Part of a small language model's weights: width 192, MLP 768 tanh GELU.
MLP neurons of a small language model. Each row is named by its layer, matrix (up: input weights) and neuron, and shows model dimensions 0-191. Each number is 500 + 25 x the weight over its row's rms, rounded and kept within 0 to 999. Numbers have three digits each.
After each neuron's rows, "fires on" lists the tokens most often at its 100 highest values on Wikipedia text that the model never trained on.

L4.up108:508475477503479504487479494486532526509492473511479500519497483507518500483525489501506517520482522530448520545527489485470498531497479497519489539493520461498537491497478455532513506494465493500470527441473519499487486530498495478467512473533508522476570526487511501464488524520586516455477446514459528493470499504497531492480488516510509529495499505501494465515486557450486457461478486537548518484565492477481535512538493471490481529500489482505485537547515463510479510505506482475480507486498473516498496526456435529523485493525483493525516481499523468495485510495538522470
fires on: "6", " Date", "7", "9", "4", "8"

L4.up156:521477524458519486496503509494502565512478460499490501521490515503490499496472475500474478536472463481475529530477493472496556529495455557503440479539520525499539470533517514485478507526493505480535518546481483508518506483480493542492468502466506471528464466527462467532536498511547477515485467495458469516579517491493500504547491522482513507517490461523544500521487503488483517497503505532503486458504485515505485463513501515507526512505508520485526506476504530453482504537492451488542503531533491521516503491494503506537490469536509501487481479513454517556504486458508469492
fires on: " Pl", "l", "oll", "-l", " Bl", " Gl"

L4.up262:481517504517503477509529479515479529507515485480519458442514546519512480499464506500533502514521459516504524535490509505495493505479538503525502476506472480503525495561489474451535544547503502487510459484499514492429502498535480501506525490521444531515514530558482457488489526555515469469525507477518506517499484535510529473500483501514551511505530515534507502498512481489512485488499478493498472500509469515453494459525484495503491450479447486526530506480494459455439517526496527500510473563487487499464520490491510518452485491456490515497503497484511545527515525490529523490
fires on: "-", " /", " ", " appointed"

L4.up681:494511512479529504511531487501494549497484498519461507479524502486529500508504539518503529500525498501490509467520549484537525482471488512507530542476520467513487485450493479493511470501497527493455464508453486518489491529488513478480498526459526477514498493531470505511484435508548517495499456485505459486543506509462462530466513453503473528477489496476489514503536475480476520476516486534513482499531495510514502503464444465544475562478443486503492494460519497482555479513499485505512515535511537556504534529509530476469481462483529543471498486528492495500510479522551489522
fires on: "\n\n", ")\n\n", "-", " =\n\n"

L4.up359:520441499538507546545481507511527460496490484492481495536527507462473527531491543508526511489467496483478496471526495445506547474534486505512527511477473539502510539561511501501519486532528501512495488491498510472454511535498509507511485478497485460533491514493498479505483483510519489424510485488532518501493499495484516498481453512534491526462534516460483470476486495541478540458479526532540528491549499517487517515425481537502474465515509504505450571524516480472527476500518485489506522501518480507509505481478469487486477487500492481512517493469519509559510494508483513479
fires on: " as", " Party", "ö", ":", " years", " Rank"

L4.up533:509501462482471490504489500477517532497497484479484477454509474531452523516497498492497523521508508490512504523509544520494471485462536436482499471558528504481530520466449542500526467513538470522531509468517523554483475503526462539514489511516499450472443507512490509493436467519464476521522513514535497496471525484492494516512523531483486501565512468505495454493519518479446509481532487507535495507471521551476503469516493479518497476510520499486524449482481515533537514488507512539488515520501492514446491493515508473503530506518472531499503535474485473522479515485517476529
fires on: "end", " n", " can", "ven", "n", " /"

L4.up242:541540481462483480471487511534483509486469512501490475504512525486503501500511497520503488470526536528524518531490500542472472483507484493531533486496516513531507480496456476443507479521504478541525507499456517542463507489498497505552468495504504456496453503493463482494462478476466505522503512522499498469491500479526513483491477535554480494474484481513552545538485493499489536503475501458522508478533493459450518520529510480512521445438504486476525544504484484474537520463529545457535502507483493486509543516474496531479527484484492472494473522492501497549533524516474504545
fires on: " ", ".", ",", "4", "5", "2"

L4.up253:505465494474483494503505497516516512531476482479469482467519516515488474455508521522553495500499546521508492552494510502537507544489551486517466512502489472518482415516517495481510504474533514565508510515502507542497527548524483493455499494494523519473503506491465465508483490505490527535505509484507486480521472481445523557479555517534483461511513484512473505468507536477460487519498488501530522503467473511489475508477476512504569514503499470482502503516466457475472456491503491467490450501523500518475506484499503498540489511505536520508516480536544462523480484499488440504
fires on: "th", " to", "oll", "0", " first"

L4.up513:526476484516496515470521499520494470507466478452555470562531501509501506510499491500492523464462508460475504487471459509547491481508510459506492528504489511461534485515525495487514490479521482556494528501484498521509525491467487504446545489471520480523506548465455516528476508486542515483511511475498465487464521541494526450497499489452522508493506477480477491521496469554502502492497475490535482509493552520496514511530515482489522520482515479487513542538484489500540462495513510462487542523472512497525509496461528465514448461464445514523496508519495497493543484528465516530
fires on: " the", " a", " of", "ag", "dh", "tt"

L4.up562:479438500488488511490520491494482468509488522496487535465531491474550519478527479470503456432510469514490500480475500519545497521479498467531487559492477522504488503514501522467507479491453515515499465512530547496469514545489489487549548491514485520532492482502508501522467515478542522464499490446501520505503479493522501504526453532488504518507502488492469454493516489477526481514509505508496495551519542514517486499550489477481508459493523508468540526564488450499515476485524530512530487487508462499532515492554472506509469525531490531470475499469503517490496528490563496503
fires on: "2", "4", "1", " as", ":", "3"

L4.up410:508505478491505461494535529527502495487526513573439467455548479501524524502452505574503476514466495495488483502486503505497551530505563535527458528501504513546523468509501443466484540512486499515505505482458502525526498497492509508532500507492481459485543491506500501494483483485475526516499473475512477503479481484433499527526489531518481518536507479486463507511506520496521464487522495478491495483517516554458538527475494539485494489496494512485498480538496475507492518463490510476504462529509466533536530523455470484496503495454501478477489519518498509544529521485482513469
fires on: "\n\n", " m", "199", " M", ")\n\n", "197"

L4.up440:495545549483503502506516523474520490492512480488537501521551490484524502464485510526497518544484521491521497525538462506501484455507474460465463496529523499519498502478522537510465467512500505508501517508527501518522483505510493498508461500491517513535530548500507522495509530517509560520512482514471473532506489514449503490507538544477511435502458468444489477457490526471490492494484472524525518503535494499533472479509514482467521513520480486523474475507482479478514485469457468480470490556466435542505511515511456469501486486462506526508481452510516513458525544517514524467
fires on: " |", " the", " a", "ical", "=="

L4.up111:521511515527488480477533479499491473486445454474501472510505511519497508547480507513515499530517508482531525475489473516551494485561477473491504463493509496491491467493443507447505528480537528554471504518448527459505464464486511493522505507467477487495496516532488530463569509507468508531512493479458517501518528512484516469478475480517499521537562467504502521487492486493487488480513535540564511473466504517520495499515525512457525491470484468487557498481511486487513494506491526480492454518512504503515512465498532571490471487489522483500489498492516482473522486520487482543
fires on: " ", " the", "2", " same", " /"